Part of a small language model's weights: 5455 steps.
MLP neurons of a small language model. Each row is named by its layer, matrix (up: input weights; down: output weights) and neuron, and shows model dimensions 176-271. Each number is 500 + 40 x the weight over its row's rms, rounded and kept within 0 to 999. Numbers have three digits each.
Before each neuron's rows, "fires on" lists the tokens most often at its 100 highest values on Wikipedia text that the model never trained on.

fires on: ",", " |\n", "\n", "-", " \""
L4.up360:461530561438515534396475478520489511520417488521429508515514567504504552505522467535477479460455520547438478499466532563435512510470545544562519474559485467606498527525517500568481508488520501489472515516483488491487426481466453511537420513484493554477466563518473539457533570517511553507
L4.down360:502489557407460491460439517458506528565332465550367583502525544515498541474521521517424510530464512517553488462501559502510528477438567530546497493583461443561566479560478501519544485528519487511499462542499435469583463512491516638558530504504464475544443512495485464469532533504475501517

fires on: "ab", " Website", " app", " so", " Ab", " how"
L6.up786:512541553473481492512543549468492527523475501577467455513527557506514510535554462570459563532495549564565473469511503514531516543510494551487504506573532507483574539490439495514477513456474496512505500603507496485483460519467525526502544504438417509510505458538477560569448544479529427499
L6.down786:484536470471559496408513459465541515523483547505471469491482441492473556512528479504536459534459493525473506469438491450570478517453535557531533492501464538583485472499469411483560508489506484474485493503485504515446408450493509529457419425568530500490483565496502489465524424524408559482

fires on: "–", " |", ":", " −", " of"
L5.up366:419497544515440567483435518457489547580430441491489466568527555428559482478462522549503491466488483511480545399495559522537485504524521654490501544444536513517491551495535506614461452511492488467469518513534464430496476535532608493564521496495462535439464430595525536478492527495534479565
L5.down366:532524494458514517541528460477494489475482477520505568495488420549438500517511473564514424487486584462514513518467416432509474472530482498513540469580516460497544531486532516466576506435493477567492504503425568502565549529464433474492537529498583457547507486497501551504412488492457526475

fires on: " n", " te", " i", "i"
L4.up48:503437546507513469530451521474469529488461525506390515489473452501439490509525520412481550517459515502541478477485508503499419513469577531488536428481472459540506505520533472491536487581475501531525490515484487443556545413452528559463546575469520486501434529501551542463538525530501428454
L4.down48:541543533505513458457544531517471534493509501501421505536517495446547440468468455625400568511454398456458500521490502466489501491443511489574522414539485525493466510457475461474458435538557500501526486455484586475508473532493480502540544579493448457532447489572530457467548497498462484439

fires on: " f", " so", "10", "o", "iss"
L5.up1051:498551557546515522475544487469501570574482584491476530555587568465477553506464494474472545494437455525546455424509516535464525509434439504503504500481491532494499459555402511528516541558600536485495445504461475434500482503514506529442486516544478577495495480565512435526467538473493473547
L5.down1051:508516454523502543555533556551542498572557455503462515505482499539504497623504498506452540521425448445502542489523512478536595515467533475487515444569498512465460482418477520510468454464481545496480521534468464427526511475509482508511529497488548472571451507511496545490511447522488500531

fires on: " one", " One", " body", "ash", "one"
L4.up235:506449464457501514425456535519458584519492527426452506500500516448512506514557555448466511526498454447523511443506518472474515479489492491441410519502542509470504493517502469488481449510513480490534485531526435480538561569504527560472495530470471545529559434549557493497541519500446505438
L4.down235:526575541500497541602439526557560475519478491543556484512452466553475437520503501571497556456492500458513578513478473548492462520423532466483541499532475495455470492462444504547487576492472521581517420456518519386464453519497444503508478597579507539467561492525484509476415494457514517504

fires on: "4", " the", " ", " and", "T"
L5.up1024:451461559482465533456480531517397504460480487488495484431448454442523485466470485468513473543468536484561526521539514423522526563511466517534513507502545530535523464567535547563491468549459461491473430568546470485506465505539508539455493518525509508480501513498503497440438455563419488538
L5.down1024:447580491516465553505481482502496396495522523493608468478538479552509486566455480529502469465553483426551481559507504468515526416489528471503531513523515532478544528502550488458541557494517473581475532494521493455433482474583482465458506513513460482412467574462482526496548513474491509481

fires on: " ", ".", " P", "qu", "-", "irst"
L8.up588:393490458448480519537470482515488577469451443486530450528423457479429543501528549502501508476429492469452559497447483524497507477418506576498480493526472548459504474539516437553486473484546469530466503476456513509526462520533572526575523504512451485517521484531401441471525557491550533544
L8.down588:501507536512423489416530458453510475511479478473485547569545462515515500478489507538475530551526506524581581484598482499543501522508551488436561485471560500416530546490493459507431515530524528528503573535475509496567518545466526457446469510429494530485479579526496495490488431482485532559

fires on: " H", " the", "h"
L5.up152:473515481495467446417450520476522582571453435530503493575491545475460527461510509462488459432463494547509568470536464482476522509541516535485556504527472485560487580531529495470451432507565427477497538498525448452449525589514491572526467466501491472487485518439572468439485516480496488526
L5.down152:509552487480541526530445486467493585545426422538441477419453503458432558449466524472438450482493498526499529532564535522533533501503473552488558491580492506527501517491508496491543477479530500505526511518569506473498505454400553508465520499526483513452512528532573520414491498500490515537

fires on: " a", " |", ",", " that", " between", " ("
L6.up499:458491492496475555545472492449523494517389512469480554521505554499514479490527434490540486505491500501509407485542537501484488497472519609537522518511519501502526485515531514551466554565514516415447418540593499470461548515457591498474499533490510462432414550534571492439544461502511440504
L6.down499:469453477475491481475516496580486541494469530511507474503518552519479611528574508434633523508460473516573527506523446526504603474502463507413514491470503516513528473487535437463529479389459540525523504507472438505440540536592474436527538517490453567527487471467554493517568564519472547497

fires on: "-", " st", "-c", "-st", "-h"
L5.up1047:518458472471476461416437568503503532440484469478490494545502494429454527529523489442476507497534486442455537504521519519517591456492613546530516470554506487544507484535549492513550501452530441556501542486471480523488500477530513552561576506541460529489447440437496523441533528523452582521
L5.down1047:468506508428512542456542485545504507512444491416429461524535553459531534505458484517393517454437465491522501473457478556501497485490528586531498493513537553524507410509463463506523465463547538502451481444481437416498458545433526517587507442475524505528424473441518507522461503419518543550

fires on: ",", "),"
L8.up774:520482545448552527428529487472466503608506501545513556391483541466480507466453473509524462532521438557545534481512539505480446470494540529530493445566485508600469577587531519514476575506521436427506468486470542512434540509593461563476494517541524475523497504451453488512460445440423562481
L8.down774:559542508561484494515551503475483434451465531474565488479427488488551517595540518572539499585592473470490420464426495535521412516473410560580456486457479512498447509431465463523542466488506572545454551414527531504542543511494427523490481456543581512463512525517511532541520540490531517516

fires on: " the", "rian", "ib", " altern", "g", "u"
L5.up320:496465503482573490475509536482518572580480476548473496606509509458539576501486490473506513456465483522591533461518517530450483486426491537477547441533481526589555495508467564427543511464506492505473475498497444486516507466488504519589493503468482541541539500502485482548473525565489433501
L5.down320:490551506522518518560566537529546476442430527512486533408501398489465486517565472544503487466509494544476451457501555534500516537494525529543471491515537415445576455497525461511494535505459515448485523464553562544397471480452547514432508538558461531443433459536489532506557416450561525518

fires on: "-", "ing", " of", ",", "m"
L6.up508:479458515490531513478488534507531549531483537567488499522502488478480533521538521481518556501535502579546505486539546510529546519435543485541500420597482512506504457527557483518557471520500499525434455535508436513502514496502512551597516517508472530511473560449497485432507542456491521498
L6.down508:464452497515533493508511537508516489528577566469462549511503522510536504566450475500519503509474543497560489510493510498442450397461509454447482490451478541473443524522536516520450506480468494480534520494560503505466599456502568455509501444411498438494525463496588583517562473547530474431

fires on: "=", "-", " with", " place", "("
L6.up1491:476570511474550567523468493468499473488478539500493506446531495459510500490437505492482449525501514473522523431527575518473465470586554454444482488459506509451560472485555475459463501450499555525514466473525428511429530530467543593516525462574514488517474507512518450462435531481472560412
L6.down1491:430483475429463488498487514560502495521473506517531468521481547541531485491492521506458530496553431555425405500511517527526542432457433483580573476481554560510468601531459521496460495507461504520439434458551524474498469519553469495544471486473484532476531494556424521530464496470502517487

fires on: " named", " as", " appointed", " former", " elected", ":"
L4.up128:478535456532547503480476504524536597510469497507467497485463541446508537469554511510489468455503511517457509480495503497518576452505507503463496535543453519478488476479494494563448476500554414490501572534534463520512494487488486519448504404588483474458546482546529475481471514446482480510
L4.down128:486511511455486507557475459529500562502397481585508525516576479576521517502505465501461474489477566570480459448502411471511552540454419517455462524531456535457491523470415454555520504445536524510476513508523482450563499493506497517440497457466494512505566525535520562515437485497505515495

fires on: " Sp", " sp", "p", "rac", "anc", " dep"
L4.up913:506466547538472492449516508398452437480480436516488468472481520468459488507544518429421510498500553468523482493527514544463495496488515580494527486486466485436660530515575520516517516504469447464481565439556523468473472561513544553463518507531492553474422499531475510509528431522527534469
L4.down913:532490478461472516469450568459492562529484544519547557476520486487445498486491497501506503422491509506503499475478541384514515483510490508513529507546460491510594468557521505549529456532490518436533527469512511504476534587448493454540499505420555559446420441474446510483531434507517449559

fires on: "a", "s", "as"
L5.up1474:419484580451557492485474491523565536562504408505494546472513531481513534464470519511474501539455474520471582502511494471513483426503543444513469423523480530433533474504527486428547433474505503509513488489541473486555485522401564502520561445514520447522441446520571488512449463563510533498
L5.down1474:522522458538473472527507495357496444461574526506547445500496543567481525510592526450480520448546524519591411458493470526492469480485439513449459574420457483506493476480465480502523571476448512470466498444519505471435487484585480488506560562420522557494517556465465477599552467501542535479

fires on: "ra", "is", " Kaz", "er", "ie", " tra"
L4.up844:550512488513481470505536574452482497523470472520445550559533578448523539521508512481437538416499574421525509463484519538461530566530424475536467524435500523579521503497510507514477470489568548558529483505569506489504528495491467545495526514460524554468524527468480543540505530530473455389
L4.down844:555526480464577500537533479507493397442495484463513490506493471448454468555535497506441426461532507452479540506430560469546519536493427499495412572494562514566472537525512465516489461539505528504457544448528531540464519479498424535490419536422576465403459425481508502483526458531514439473

fires on: "-", " sub", "ate"
L8.up1261:484483478434510583493483589486456532447499434487482508513427472435548461462480470490490498516467510504445531480477507568438561456442590496489479482536534526550493436527513557548523546493522540524448444484510449551494483481496532491496543477481479448525455448487473523487505531527546587537
L8.down1261:452568498526490467430519522519497487503470477427494452510441487451481528402440493532492482460486503535512561450523503515498519498497445548502528494409548528555445470478476474496502549486533544525512567499533551529545445449529492572556506498541547527501476461498524543499512575506473516589

fires on: " that", " dep", "rib", " exp", "p", "posed"
L5.up154:464490612467431497465520570502515564514486385532494464439507523530486516467452528444502508450390505518424546494537542474535459491574566501518531523483443482512610506575498527555462519517534443491438541569419500475474517577532524563508467497605404541449463467546544514514432519470519480540
L5.down154:510577534506490504546454473483516532462431522453538493556584426510417578534437512537456501462488486515445552509572540412541472489484493539519496443535487490444514478564542513532537402476532474496497465489408532469488523502426501526542434606420487499524482469513493536474516504486509518502

fires on: " pl", " of", "'", "c", " following", "Pl"
L5.up1311:515489494500511450454488471422523543453487435462472488523507503453498467457571519502500569469476491527489594464467528554505504498449508534487498473450490510588574563576536497523535523465473489482467474486515472472478458516570520525527478486485510495545434501500521460544468533537442531442
L5.down1311:495548450555471538471444474469629456448426480480437529480467509486530445552561443527442485484542450505512525503524485414507510557510514545502499504551506461514461501523525556545522605624541463503531463506492490518539484506495494517499525515589468428498478487502532470533487500526437525463

fires on: " a", " the", " among", " =\n\n", " as", " to"
L6.up628:460463474529537501500477499546478607488335559473480505478490555488488468510486519427551466528522560541489449472557530549522467522538474593540533510440462434559515520518514540588499540475500489456501480500501442525471511492566525527503450481432534530453495503531488445531534509545593409524
L6.down628:585441540470489525529533492447502523545545522457522529436531441494434569549512476539521589436501448450473487516441411494429530559473455434512499504489534512443537562532517498477527496475526479549484597504544528523495456543502474413497491449553494529526517524509539526459498447481469540513

fires on: " ", " —", " |", "oc", "u", ","
L8.up1424:473498494469471539455415516464521498455443488458427533570409505494512461538515460444513514473473454523467446461554551484517516522486480556533491496520500468528479477526615490475498560490471542437524498475554418543498537582473575496461454525497541553415432503562547456524517467574495541482
L8.down1424:516521473524596441566490479486500503528506534553548410452470534491487504485515465501576462537469513467569514477461527510485539559482490545485570510532521502438488494481457505530487513446471487446499433558493517522441465470479533489445541551446541479534395506429503482498430506457489492493

fires on: " to", " as", " in", " from", " when", "}"
L4.up1252:436510581520542506489508498466514598459391517444510518495505529500458511455470511438518545528461490494512549514585540455508397502552527556488496513536510430466492519603502487503368547528466465415485452523484420505447526532522539492477503424515476543451542440519520489514468514500472523528
L4.down1252:598465452499449515523427504540514475522596514523479469569477492535522464545533511582520450448506529496493428462467436499450534519401475457517538508507507604515549500453494511489522477506552531614506556458477528512554442518528451498509515519483462422488535542491533512415514510531509453514

fires on: "ab", "s", " period", " century", " part", " Group"
L4.up682:453415525474516402428456507530560484486504440441489470539547526485494535421501530455469564549411518461513529445541426543515510460408498489563477461561575552493500461537476449444493465483485501541477459538496456472519477451475528526506604496498496513498449502584431557550520524572488542528
L4.down682:506468537502500458473556416536489468452511548516531455438526457536503573469450491408522543428543483493583443563444497510457501506493540455470490448496547523559505498533514482527463551484420532468509517536563525482458472547544473417429505357504474553493564475422489584514478513517505576518

fires on: " of", "'", "-", "."
L5.up1451:474500546494431466515407563524522480460477486458473466581432509449584496360510540519478611520437484523469519447526541527501497536459603540503557492486528566523568453601501479479453565502514488522473496524541450501473496459500541537473527497552454484455571441468486422455455490534448563501
L5.down1451:546481586481424518541457511427552523487469487554397589466492514460527431387471502585423482573526483475498504505466475522464525527510517466575506522479514506474529462490498443467470484527509557511487463506481505466521390428519453562501520487559508431537500492513484478433478543519432505532

fires on: " d", " as", " all", " Team", " and"
L5.up1011:509461539502499512515547495528506568553474550487483479481537555504482537383440516476504517486459549499524468469438495521460496489555533498477520460548524433555475457530554473547470446481548498524499443527496418474520467518446447486473485474514464503511516529453526483458485563500468444464
L5.down1011:572452486448516433456527469517533454480455584498502554453607479454513435504558471554501477515457481469495522449587442507526541605444496488483545516501481443459511513516487615511540478484501552477509428487521503405507491500518496518458427561443569441506490523522446505527473544437516517492

fires on: " c", ".C", " No", " div", " ter"
L5.up511:445438507502481455505484550510517499547480494474518453526500531481466472493445501445487561485448513458494512510512526518473482477393489545463426471501579458483545510504504505570453482555473495454505463507513469450531477504482524581520512456561487478502531547546544560437497440528482462408
L5.down511:462439433548495453491425453524486498507470525474476488516452504503428443465591555413438478520550419497470521483551544476492476518498498519529441532527516517465530455504442498456491523497442475482489505485504534554476486536392507506508462451513512494547508554535579527540492462569401480433

fires on: ":", "=", " that", "|", " called"
L4.up1310:482488525458504477512513517471525508510435392568510532538462479445578555519513461488538477536450567518558577492519505516444480533499505515521481488574478474484434510521483502542528503513543385455424476535503401406506497494514494502494515462557501422503466537545545534479429532457464455476
L4.down1310:494498520524513504511416502565531553510431491551573497439511439524498531504512460502653461469522581471580490467501436485502509502490479475496512523525477489491467490479505501486442493514495514577459572458477543496550506597550480450487470442499544482477519549466497528560517527589502515489

fires on: " by", "it", "at", " ", "ag"
L8.up1190:520516487427475528465539504505565492459467471428481487507524532506431558531545479402511572537522489507543566453465471482488472520537544535532481507456532427484502520541401427516494526495539432525453488490554440540511441471496568540508505523567485517474511501523460455441471545446418478514
L8.down1190:489505480501506475503436538474505432465452557526527460540501517438526431450459478500494506518461500458482557478483571481479527463482464505480417571557489504512572477453551575478416523552528521515471507544555460534568522554510443506455518466508503509449535471572533468543508445532533492475

fires on: " I", " Mo", " i", " Khan", "i", " II"
L4.up917:520474517457448563425495505502491518477516532513398484486461502542436554512482451475380474468513483547641493473521490506487505510484506521449460437510467496554518519483550485542536452525507522504525574605597466421507504518462528559493535574422482513549465551439527495495545491521518461495
L4.down917:525487539514575537581531476493520543529622464442581513503520506550492451472547523550541496502422455403493495523518506527497473467505561385516412482483489563475484473551490468486437544433459457529486474449474519477487430516535482509501539480475505524513523486513536534486497510532541545429

fires on: ",", " of", " as", " for", "),"
L4.up1504:467474482482508457473503467486502439444477510560494489493422459510523575468515441501506494530519466527478496486469525541522433515461544543550439506542480541506509537573510474547574571467519466475528476536503507504483512543546500505461488507506406507399470498646478555497481454505483514452
L4.down1504:530485497445526409512478494510421459469454533467489497501446552501480466474528483462568532489577485457479453477390519529451499479428488573516433539496531465558496571507530481521529500533520587504465483517451542541454515538500531488491506531484550470501449513480485573393497470434509534483

fires on: " of", ":", " |", " on", ";", ","
L5.up262:485546506489468514480475447428562496502347519506507511445476528499509451553498501552512517547528531480489508496547566584499511465472517656508490511420461449476489551505498490618504495536522480363483493483527513463491501539476550490491436491482557517440469541488490487521554466541518477494
L5.down262:505479417468545498497527524537485523481619465475522514519516488507477563414562521512420494481486553514478448508400469440466535497504517378447473511551507492564546496462539533396469487449547555628503506499463456520496485469505486463518512470504469541540535473467545524479497485507459522513

fires on: "-", "\",", ",", "),"
L6.up1407:481495478480481536422456484463482519459466469532498508495468500511566496441541463498526478514517535485528505412476516525502475487430537475514463478500501484540499549564553516452524526519487466452482557518545410475548531573505501562541522507520473477481481493476555469445539504504510506550
L6.down1407:481523480367488523494456452487500529494435452541413487547550527481545554428516493508396501489470477501525532443471566475504545532432565543564499488522509477547554486536480511500486525508579516491435493502483456545547466552486480553574525486568441464488456470495517495458453536472479545482

fires on: " |", " -", ":", " the", " that"
L6.up1489:452533532481484460485423518474565570493452514513521541492514522500572524487486437574544558501460484490534535474536488530493471492534513468483493403489478461531446470532472516571520526518510498443438528603540440477517535409470487504477548527509463514474501484559561458461503508552447490461
L6.down1489:492488439537481488419486478541505492470408463520461464473491476493449479497477462545555496501534526482559446447416470489489508488501474507457519444534564521525484536506472441482442494512524493577531515464490554545488466498535475537475527460510548539461509490545548491476492498582482483563

fires on: "p", " exp", " family", " its"
L5.up125:467465469520468510455540472515561539457443451534497485486476500465473486504481482479512496532416485465497597487553541495550568392559574522488502500529453384495531502466526543540554475530545445571450508553506455514510480549541524506520536474528397497509487527504542402464466618507492481453
L5.down125:517533454516499441473459481493527480396453537486551481569470428507454521462520513509505545473408474505502543443496566438569476480484545538468502487463441488424506484548515507518530465463510465453467466494495462490420477567467503545515492562491485529538488555509522505490486470510502444432

fires on: " but", " and"
L5.up1430:490538478479506415485488489460542540490518521514506527453515442421560471455565504526499493500515557522513527514541528434521532439467492540451494467509591521545500502541539553572427517499497464491511468558589462465505535544611504549506534543533499499489521516471507584485399499496438465500
L5.down1430:466500488547584433474474535527477397444453551454468433515431561513414513525500502467426498494491500548469505518448468563551438422592528538512547507456548497436460501452465527465475474480484554496495570449438555528553500533467494538525443453515558525492467507478536456481552507470533492529

fires on: ",", ".", "'", "-"
L5.up278:406492548497456456508519498513544491487420490520504537489463503521547519427550457521491528507486478521483513491504531517531505522460589528432516515494547458576452485513458483489424512494531481470548447505540506510564518516465536512473579470558489490499532504438503517510553473537534538489
L5.down278:534482514492498491434453486506534534496474485485447571492489503556530459452434547603440438471483429524450580505473547481492518550495603452517529421427542513514445489492506448470502505576531520513460468494482511520516406477434419499516513524541506475505519473468521413495482532503467538400

fires on: "S", " S", "us", "-S", " der"
L8.up433:539553455467411498550437534439473479500436451497474480515471450485521495447539490485500455467496579571509502502522519573513549435450540524521524441540504463510574525573481463547530536484494508446475567481510495554521459492461462501534530511482511486539411550490594484390469526532472531440
L8.down433:423449507491505504496537500489444499471460477470541430541496545507446520500500517506511434583486444463495434529432475536541504522567513496509423483505564561405474428460491553436534464436474481518473540450528496457424585499463513480463528524507477549448501484529482533481491516502572485534

fires on: "u", " the", "r", " than", " er", "ic"
L6.up1372:518481474473518469473508488466536570490466526495478527541488551513524552483543477542523512475515532522538540511501484546541525455413473527501523416489458511486573478521565475553558566545532466508418514559469508563504528510540585491575493536488385497546531511506548493505476478537529453478
L6.down1372:499435495534460519461459438540606456514528463486471573481498477466521495542469555493468565510492470531481461592476530501519570515450549508509523516479505466494502521396512477472460518538463558532560507481491525553480472556461451528504506497472452532415538497491473485550477500471507464501

fires on: " a", " an", " known", ":", " largest", " named"
L6.up21:478554480535526517453541436552537548609473472568502539454522537501554511498527472497491535494467490492458495472510499574528508522523508503492501506462392492511477490541453476561511510482518477492446573546479466515567517501472443501559539501534406540488511493538475499482531529567531456456
L6.down21:506552511364581469587484509508514600504403468509540511528475546528457549516513414507568526447487506566427538515438505531494504470431408565475485483578471472468527520504489410480477510459531583509482519536542460507533454478600561403534559536486426501499539560462469521517485550496471515485

fires on: "-", " the", "uc", "ous", ".", "ec"
L5.up512:524425558461448452490542471517444549452484443570520503537443503478550559475556479548498536468486516507490542501450515559421472487497544500492584472554517476629491487502532536497508594466478421446481496501525532529541440502477525499542539533541525520560529468451503513496499580464496540508
L5.down512:468498504490500465541434459458512483534416457518454456512543550551520517505459505553421494522401469505460485438577502492473467450427557532559476449539510542503508487507502429447477502565536512487516515493443469459573529489482490514546502457489500454534424476516483498543511465546487495438

fires on: ",", "arm", "ey", "ly", "ch"
L5.up311:406569530487534453455517494474521517532492485514432522542533515485490564460515508479505489550478506513550504457513543454537426492529573458527468495487519552503449532547530479526531468572540503478434434569460469436514604548517471537501512540504520531442450455477537506525479492555485622461
L5.down311:543485425521519574526591513445529504501501515506498434476512460465597516545541451479523549528514547573463482504510451495494502442458486441451418482416484497509456477479519443571501540493513467552442468529454585432489517429503475519509550566498527535547609582521503532499446491486517498461

fires on: " (", ")", " ", " the", " school"
L5.up106:515447541533468541444508466534521483510473398528463553469461520466523573453596568441429538509568562482560527452512514546514528478604554525519533532517453530552483549531604496501502443486519482510475468482511453464532443425491491499486472443497486472483438497512539437511469577502489532504
L5.down106:475489549482505471467474518518504520492336426530415495462486530486517578431540502500393483528532544505555553492467505519484544502450586537489416537514497489520556518499518485566497479484483470464484531473465512502530466480418490541561598515580526504497519466582518474484536480491474503524

fires on: ":", " =", "×", "op", "="
L8.up1007:477507471442471588542453502517562459478468461477467498447454486522531525537544468432481519597545485485440469524520515483522458461490555536501473542518547465533491548550521497571463559491533450468532463507483407546439418568573526485526481518529542556467523475574534510490454458402454496553
L8.down1007:574482510469485520479512571489517534470531527499534433484492417535521452466436451482472440500562491459552585482551526540509609425518504506462491498479532490527439502533592514532587470523524561529588477397491512495541430428433421576534551471534515474517525489477537483469516454557539474501

fires on: " of", "5", "9", "0", ")"
L6.up949:542441503465506514481410523540511520545449439504419533463461499514525489410538455462448452518484488539537484546472481484533490483505468493489484505592551558469486495544507458451470521536535557504501478458480452546427514511556532488540542546489493501497422527577503517531541551580452498506
L6.down949:481532570510488498465582490466471429480550571546504496472525513469492492490439557464543552521511518467584544529528493523445584482479571493426450428471410399505465534463461565590494501516497484465503564518561503487479499531441478536456538469487450493514551458392503480470443455522498513514

fires on: "r", "'s", "s", " Length", " hold"
L5.up618:526512514510482483457435451415522462500490462489482563523545525493552575526488573495492533517442531560456574546543538509520477462612507465531479488482377477490509491549520498514576509470513415542467449516505420431463476540471515500522477461552467480505444511503556496504411518449464449569
L5.down618:478544483630466461505514466539495540466509520474541507533465493484528478485533461503473485419469494502517528533481565570536515559570490455480487537466483483534474468520458486479467551543490494550495568495419492494463468472569523571484524433479473526541499506427506514543532497475525505512

fires on: "-", "2", " D", "y", " B"
L8.up1353:536514530480478538430462568446453523479478489550442482515477505452549496440520491580453473456448529449457500474518517546519544527430555531523519496529514505564448422506485588453510454506508491466481498602522469484486469542466477549491485521522455517515477496492534508505477485468504501455
L8.down1353:522461500484448557483473550534476497496508528484451516452473443513455480485504433448462505489523469539500482510473481430507500461485528545443529506439527552469505443486478522604501567499521566470542471537522478479497451490511566496548471464474513614514472613446428512462551522548518571526

fires on: " ", " by", "h", "an", " in", "d"
L5.up598:516523456410487489432447574446575505501484494477452546542448516472489550405476558531475521479470523613510552440469525579514456517522493532529497474490483506538473540514489445555453494508547517514541569521443483480484473568502511532559459425454567498445501473535539481480518523468395507543
L5.down598:475492484415541508480551414462505511545506504501524427521563463461572562487528491494449498523610494444451558534494477460522443497493481452558535452463492459545518550481509498474524496496494537476478486456547508503442458475488501503510510524467473479484540484519538469508544443482493453455

fires on: "-", "/", " in", "0", " of", "up"
L5.up288:475449445507459553544477527563483480487470464483494514552482509461515492484537500472501569522527464512485519514483494436537522516482512539502561488540497469532568513549518530477483494547496491504542419459505494568523474468555473515535579532475512512576486457557484456447465586514530563524
L5.down288:491614599489522455541541422501473534478471530481489512417465513520547582589522524478544500457457573572544487486509530527458470497497574558457554530493443530426459432525563497547501469455551541382477558505548517520459491505535516490528517460500435462526452517469475570527518479481494492478

fires on: " sub", " aff", " asp", " Hud", " prop", " conv"
L4.up831:460395524409448443505476494568482468497486404536508445586419528435572442471618538486474519474490502553513516472507494570417459497526520571494489520500556430543529470551493480554493536464487475453472471490581531498539488515508562531546516495442507452510462516426436590486486531458492510501
L4.down831:538524489461479450534556469444497401580444510490522448453499428448490457481455541544472474488540520470530389549479501415417478500534474453493424473423485493497452481497534491509482555503549544502534558446455499568496549465544484486503539418465524451533484550469451514561509512500462486477

fires on: " most", " so", "O", " how", "o", "so"
L5.up407:445557512494565512493533494409513542533476473506461459539585580516505567505521489495504573505483502446479498393500534528553511533491496495562465432538526485476505537512447477533523480581597535524459496581486515497553526480498438570436481476490434565512510489470556490508450517496546448466
L5.down407:513502429456500521475534476475469540559487532456492509503477468442438445580483420526514562498476480530486494515581526486563568523537508499459529455504508466432511448546509417439585482503535467528539480477498530471485448459453511464433484493470486454551519518450473530510533452439477510533

fires on: " Le", "te", "ie", "re", " Re", " We"
L5.up473:440585484495543505503520551425476611596464541530437461495564494514480514434434531491478500486481530569541459517483508579558460501468599504494481569530451494477585418572461447465490582478525491508457487496527521436483528499447487500472479486474535499400411554557511427504458420473474470527
L5.down473:528456503535502539520495534519540471471523466496470518529560502530494469562522511511460468527460518623538472507440550480521523538498572458506417514501474505515523463469511486532539454509541517489503413475462469554481523444551486480502550554450438543443412477516509444405552495496468506437

fires on: " l", " Ros", " Gl", " gl", " spec", " occas"
L4.up1031:531509532524537454515503482511435512503435488484496481457453561521456509560475523478474540563546502448494408394428482524520566499539482540597548461445429487517543516507508462517467492505557413494502591479466553539537491523459441553497507450485507581420543460476558458496561458558545549534
L4.down1031:478542501481481410477517512476520543551436523522517479540487616434460479498491501465476570517549502582524471493503476465511524443440518504483480510538494493481529496563430475470487438500574499510505498526586535457434557527531481528523491571521434463496502554503575568465557499480532611557

fires on: " the", "'s", " from", " |", " of", ":"
L5.up492:500496516372429526489438487468493463524412506501545496533480480494506506504507491520534493531499495509537545494517504552464472545493505539530458535609462433533489462525462514481511514525488459469461536579524497446519498464417476472479538464501519477425517524497491456430527471560458490551
L5.down492:498572513487506510531450520526524494499396535492546472524536494534493471484529495544671518471550487439525514457434415423509518529499524519474511543491463505501443450538590446483412484502513526515521516516495482534489537528521467468494486507458516463488533511463457487483454461555536506502

fires on: " and", " with", " by", "with", ","
L6.up308:526515552471519461506510480395483460496390577522541553417443514456543516468477522468557637543451460583527487460441529470483477547494526590474529501545476386514473481601458521570477503568557535455502477523495414541478489547457495486426522465590501542439494541503487498510523398423441487522
L6.down308:556465432500452474536533521548515512443499512471536450519467463481493493507536517572670479525514436438569510515448405558502543535447478523519529536482529597535477493351507443417501488499536555506479538452522546530534501499474457519538495557474564425503479488423474546458484502421585455511